Part of a small language model's weights: width 256.
MLP neurons of a small language model. Each row is named by its layer, matrix (up: input weights) and neuron, and shows model dimensions 64-159. Each number is 500 + 40 x the weight over its row's rms, rounded and kept within 0 to 999. Numbers have three digits each.
After each neuron's rows, "fires on" lists the tokens most often at its 100 highest values on Wikipedia text that the model never trained on. A number after a token or word is its count.

L6.up311:498463468531552510491493529513503521502540479467496511510501482513543466531507454453472483553566609466453520523517516475509498531469454483456477487533537482448565551483568440578414508448421452519549541432468567522524514473519569460491496497485384520516441479492505517541479535451547520497
fires on: "ra" 13, "ed" 11, "ro" 9, "r" 7, "ct" 6, "on" 5

L3.up842:520496489504495487498460496544501505544434558395525512538529470493458524614510550494434532506493561499486451550412473538491502504465524524534482496433549395507465542452431550577498443460470475599508497537521435455427497503513463481515457454499496507494434471438494413497529479495485490517
fires on: "ag" 50, "h" 19, "at" 10

L6.up265:476478651438488492456521413466525495510483419400491456525447496471502559561552537492473498548491515507507533424472533528528474514473527437545500462499583494507561511552471447500512468527502471539508482502516466491472505522537518478449557475479591546566541447526498486547502503521492559488
fires on: " of" 23, "in" 10, "vers" 8, ")" 8, "iss" 5

L6.up280:437511608544545485440562475499510540491451444493555535472455469543505493440421517442505482463587464550493596445489519476445495441492485475428521543504456501478545500454525470508592495455467463494527545518521485425495534532483525482547534562446461520523496512488466532525518474469539544504
fires on: " |" 70, " |\n" 21

L2.up418:498540519486484457520486521525514477484485544455414481524556519450490453487462409465508496440515497554505501407528517542511430560517523441503574537478500439577543542502490546523466553474418500464463462511506476553486513498506527524507544556565442529547528477444509517500516542483536492581
fires on: " M" 37, " B" 19, " b" 14, "M" 7, "Q" 5, " Public" 4

L3.up87:502506478522509508594515490545463428451558580476439484509471491518532462536502557549452507493484536443540495566441482521500499502501532479444509573492500452497443476547496592557423495542429502460529494568535474463543510467482534470507496441553490476542549490527475464505549434443460444537
fires on: " as" 26, "ang" 10, "is" 8, "ia" 8, " se" 8, " mi" 7

L8.up288:420460476544504445491514502493441523525445466534511521480517473437469494510570483493528503512494529453470511523472517498497524568541447588487463526506479427442495473496525533496462481499568414470507540527497538508580555528507448444497512525520494504486469475487550467521480502486465522474
fires on: "," 70, "ed" 18

L2.up95:563518572490558533554572527518515495435479530467458532502525477523450557531536491573457472469534546494508544536497479466510524484546458553533475559550542480465488524456424462502520465493459570545451504575520483498444533437503515537463535425554444552464504437496488431497460441552453541528
fires on: "ag" 28, "oot" 14, "erg" 13, "ig" 8

L2.up656:476518521496511566535461486506553495493459472498551552465529454483460551456512521552456426539525502437493508510439429524571571464453529474504439563530453495533484572499566525471450495453549446527464512524518491516492467544403503486489520410512481529543514516450579547521563447505452466449
fires on: " Mc" 20, " Mac" 11, "uck" 11, "uc" 8, "ac" 8, " car" 7

L4.up947:517497489501549489568526515484550523513512496540416467509449543485456488484420519563501493475541520505504485489555475445459538508497490517437537453527466566491591564532541505437470513508500447480490499481464549537535523484542481506444420506521511475489526505492527544430469514479431524485
fires on: " an" 15, " a" 15, " Japanese" 8, " former" 5, "ian" 5, ")," 4

L4.up91:505472467474520506550427514478474463461491481437448507528504515481447502441543483508510440509532506429458531547475538486451492445524587492459353394523536416453505462520519542460518519527540483509431543501519502567495482486527410545517506455486542427490473456502501439520440468546533475518
fires on: "ro" 21, "-" 8, "ir" 7, "or" 6, "ed" 4, "l" 4

L8.up783:578478476444542505478599487531546420460522529468502458492525489528531529462481452547558493498527435481500523452498522522490505515507537522572477424570477479494402486506524489541508476578500433529460461511510524491549508502508579453537598526468582408483467561458496454492483484482451512524
fires on: " not" 19, " so" 15, " en" 7, " cons" 6, " al" 6, " most" 6

L4.up96:533534483489543489492460520443477469524476529504471498561470545477497514432446467532481562569461486509440451519467501533545473507544553530536521481508493572465530442489488516491485477502536502460497505481455514503501460427631477485510527405495362489555542526497497449524432480529518521498
fires on: " of" 22, "," 19, "i" 9, "n" 8

L4.up433:432559523452497599471461508447469435481495450453516511534445537465512607443477479477497545530537503543508476527474449500455480472436496441460513466510494498519561522584552448532469511483575501481552466500523510522532581586518494499510585508535509530474504425509469537451453510513492479448
fires on: " |" 43, " " 18, "et" 11, " ret" 8, "op" 4

L3.up1018:577527475512518498496510471457504489518475506488591516554472494512502496471518535477458458538519521495426469521461494455481457517468534533487485525514460473416564521468469504539472475422457440498500507459504501516503557442495580491441450459555470499486511495541527547556422492535525500480
fires on: "or" 16, " to" 14, " in" 14, " and" 10, " of" 6, "ard" 5

L2.up89:484413499462569490519507476492457543567482465485464522494575502525513478551548430501518561499511523467530586505472562545525514467502421516471490523507469490502503502527519501493538453514436464495475501528475590459472601538510543503441508485557536586500489513468478507479559548502462526514
fires on: "," 29, ":" 22, ")" 20, " medal" 7, " •" 4, " %" 4

L6.up712:514568513512452532527511506507483531500483470549479527567469499592489484528507484401528433483562541435446483478444476499512522481469468444488520487578473472526587551527515502580549430516448481503483490536539520480456498548544531516533526494547451480443433443446555494495456511519519559456
fires on: "l" 22, " |" 11, "ly" 10, " in" 10, "ra" 7, "r" 6

L2.up966:445472490496515437512477489560492554605506496502525519565494508402485477460597518525494412501514467456554532520487494493498505468587516561524517477543473544496438520481539449531468452464515506484449480541544513546563484495562520518542470486468511487548491591469507478471482553494502526528
fires on: "ad" 69, "am" 15

L6.up574:480549497448460537477448437494478549576553562504418526584527479412554411519549467526503484532458474541521470456450460550647472540566470561549492492466449514487419440544506433537525522475585466488465462531492480440518498488521508454502504482512466475453416586513496494462481471459485498493
fires on: " of" 28, " " 18, "1" 13, "ad" 7, "b" 4, "ably" 4

L10.up602:578509513463545521473470469565508419559536502549477509479593440558471507495570461480532550449474470453517479551526469464488459591532464476447501413540578454446567526428508517493451444433494546559488566479487490476517465450456471494529522517516518473463466524500562565491519516506434554511
fires on: " to" 19, " would" 16, " can" 13, " could" 7, " will" 6, " may" 6

L8.up490:485513559572481448422555505541450524474545466485524477488553488494515595504442526448450522526512434505433499534541532491525469410464542498394547432586534500499477373513495540440520555480532523459437489517553558475521585457569506497449540500428518500535511485471507560516456449469572554504
fires on: " and" 35, "." 15, "ot" 5, " |\n" 5, "7" 5, " |" 4

L2.up715:465577525462352489497544518485502464429463509481465459514490498463510490552561475589542485546551525490465559498466603524504473496541558576463472488523485516520435471547432565500455615604519508453583500532532556552478558505475523428556534472494522505479551464509532473505522444523476414516
fires on: "." 23, "ou" 15, "-" 12, " char" 5

L6.up746:515468584481508543468495484473522534534457561455449492538468559423550466491571450486544524522489549558498503486508517487488476559448454503509532440427471492484499479507452490506473478467483525587469491553515467530505565455430520519477496520500556598510582499452444483520464528464490463477
fires on: "8" 50, "7" 10, "u" 7, "p" 6, "9" 5, "m" 5

L2.up548:441464507539460570408485525472527568555439517470483480488503570566510481412525540486575441469487551455503507588470470494482523495536485454507499513474570454469506486523544533493542477490518418468488514504534461509476535574450522455463462509541551537411523574452464485508497485483498506455
fires on: "st" 63, " both" 16, " between" 12, "oth" 8

L6.up1023:443464427551496531518535415472505535490438555523402559501476478451534504493580394447533486450542536529559448538461523485542532524492530496422504537496432430500500496497479525509481541477568464530537564585491519520489530473390488435502461491535510499534449451527464463439461462565484550448
fires on: "," 29, "==" 14, "s" 8, "ings" 6, "==\n" 4, " they" 4

L3.up704:503497537503562492528492416538547527471521565500491503568487509520494456505500439570438358596428540547525514484504523545467498539427549522534426519459569512480577499515521487553519476518474493462471506528543409502507527491551541471516491494527511494529539514529509447523520462480453588495
fires on: " on" 25, "vent" 6, " of" 6, "iss" 5, "ent" 4, "oot" 4

L3.up716:471468498568471518467526426483529504474540477538516562505546477553602453473365489518498534512496493451503490495547413503523568504574504413511484479494462557451521496594504518500501495499502511465501458513477538525479515474504465508513531539459553567489531482510468474433478458545441500487
fires on: "2" 50, "0" 17, "6" 6, " /" 4, "l" 4, "1" 4

L2.up211:440488444496550495461581508473485368523496487550539468472516493470533534484490494432540484380464535486468476481521496535479475501539459495536471497430527466532561507522465470496425405456509461531462548555443491466448526463497490526504502497472505496475458516551517542561536475553518596541
fires on: " to" 91, " would" 6

L8.up131:541467470473460540455522521530511467494548465487535509582519520510476521421542490537483556546467541466484521454521478567431537483583500528488366461535524482498526491561473426447483493490494534433423517521512576530471453531444505454500471459547538418553472518510466534521414488525511504486
fires on: " " 46, " (" 22, "or" 9, "-" 4

L8.up571:452499556537505571528508537470484494515516484483484485461514495532461493510411568577461456478421447549512490449560457455500589506535504501509483421464470516522520506558541484499541475534457459484460481500498555475498480555513519545478530500555526472530560494505478519566465554414433577461
fires on: " a" 32, "ian" 7, "ist" 6, "er" 4, " writer" 4

L3.up816:475504535481564479517491445508505565502433466511516479434497508429480495474461457515474501471531536488503441522483507569496510552465471464446539503526466440495511541559586504539492540448518480497524539480428549464560523523453562469506584568455458535513519493505509539579462520509550511495
fires on: "or" 24, "um" 12, "ed" 6, "ors" 6, "ott" 5, "ius" 5

L3.up592:532429557462540523452501497539563364495536427538568437447482500551495563500559512435533472444542528543501506483477531540481478530468495499514528557517502531558465513461484476482486464468541461395580486500515536487483497446485507551484535497569517458478549462566526463495521532591508557485
fires on: " to" 24, " of" 9, "et" 8, "af" 8, "ur" 6, "our" 5

L8.up95:466511495485486483476515533526502470513529482529483481521530477458548503493445558445471507462483368474492440523471470520492578475580596472505517474456457506528503518516464559471472475498511511507461486464472472505485527495483510522539567446466458469503509474518541439474460473559465500523
fires on: "," 14, "l" 13, "il" 10, "0" 9, " coll" 7, "an" 7

L6.up838:448517524588452509437550480457468436496445458446538480530546530451474424550490438493545476405494518522487539464501487536541490561516486509531432543537500493475512493461518521570471472447522487494470466521525454591545441523469534486478589436496521515500501502515542494515524467457482538529
fires on: "," 38, " and" 24, " to" 17, " of" 11

L10.up119:474479530460450503522484556515513486420479484472532538560481513478478458491530567437493539542448519453511516495477492429504550484540514495486468451513496462487520544573510552473470510509507574418498411463559557484492421500480469434537492518544495444521563537500400424438476488451465470528
fires on: " " 54, " (" 15, ")" 6, "born" 6, "." 4

L2.up653:472534434479507471483488493454398510540468583559515569478487498512548505484550463480504521435419558566505458515520480457453517467495529532482480483506518494527462513560492487434452483446553510472488509483441577497542588507464504485551534426530460517571461513524586501449471527563432513478
fires on: "in" 14, "," 12, " and" 10, " em" 6, " e" 5, " en" 5

L4.up708:487493484476554512561456434508508449474478566516442447491538484448520542472531432539501515518469533452451505472544578458482478445546552542558424534457563473492536480481497458498539504513509516510470475475533474520424487524474492545514532466446522459499492485460536495437450518481498512493
fires on: "-" 15, "it" 15, "ed" 12, "ent" 12, "ing" 6, "id" 5

L2.up845:550533474502499544435469450526576465545508501494459539587537546438493451512426453479547525447564508524439466461491440526490477402459520455519507454502477476514546550515535527463484526480474542576454526496478496500497539473498486485451476528508412473520481480461468458456526524519429455552
fires on: " b" 58, "B" 19, " B" 11, " Ma" 4, " State" 4

L10.up544:531512569503509527473448482541560536503520470481507566470499484531476604448484581506507543455515541455394532530490505555451512488513543542451428464456503495557509536511433434474452563434480520471494465488434443500522485505485496514449562501575562477547472523429467487538465536499474474496
fires on: " (" 84, " " 6, "le" 4

L2.up150:501513487481419511510514484491472528484574491444554597469518497438513536431531435515506488518443525427544572528460458516490534524507421555449523510495528447578463526522503554512544464501468467520489523489525497461512549502480494553489497540456403459509525470479541449506497481521480461454
fires on: ")" 37, "]" 16, " par" 12, " Party" 9, " Gar" 5, "omin" 5

L6.up236:494510501454565530538450520552487499490461535541421461502473495544513556500420486543529460527474478471489496507509509518506518540512507508433516482510483569543461524522539482537530481464464474446563455472516463476511549456549533537463485455541415480521490558451493470601492481457447485473
fires on: "," 17, " re" 15, " comp" 10, " under" 9, " of" 9, " al" 8

L2.up940:522503531472474530567489455507499466518515452416578595514478463535502533434411477408511500531488462453476532471514466470524487504471471503554412519525522513541451479561532550530529490490440438525472512533501519462538560462460505512508505483584495484533539524494437459487413509503560527386
fires on: "," 24, "om" 15, "other" 12, " l" 8, " Child" 7, " that" 7

L2.up570:512552559451520466529550489513477503537470546442496540463530457466453464439576482487481505470500514505443462508522468491472440495463535491448492517427519504570497592458493470487481529513490469510472527484554506495581511468412526545566518471500537571509556537487504497530504462569545448508
fires on: " p" 77, "p" 15, "-p" 4

L4.up390:508480469467483426479510565526474467448476563461489463503515511543525465531516524592466577469536525488441507485492527505620537473589578535502490525528498448515577515445511508508555561540487495453581520489605525472560521487479499508558455522527525464555523523511451472526496507524434508505
fires on: "." 35, ".S" 20, "-" 10, "9" 6, "4" 6, "ed" 6

L3.up286:472540576509465549482487526519460506480464481478499472552474464561504574539532524444554454488545488514471532551478524440508530467463592524506499616449470543444445475466502575511464420460489482541478504471460525524449535401452596564490475478502459483416558477506513464502486486473562453485
fires on: " in" 18, " to" 14, " near" 12, " as" 6, " /" 5, " at" 5

L3.up641:539591540483556484517514426490481503461489504437514553533566576502574512490511600449532559426471437529482485514508495411456494453549520502445480515516402525491513510535446470482491515478541482499530503471467496480448569435564574463515468494490527582562474489465520489493485522501467471508
fires on: " of" 19, " for" 13, " cont" 10, ":" 7, " former" 6, "mer" 5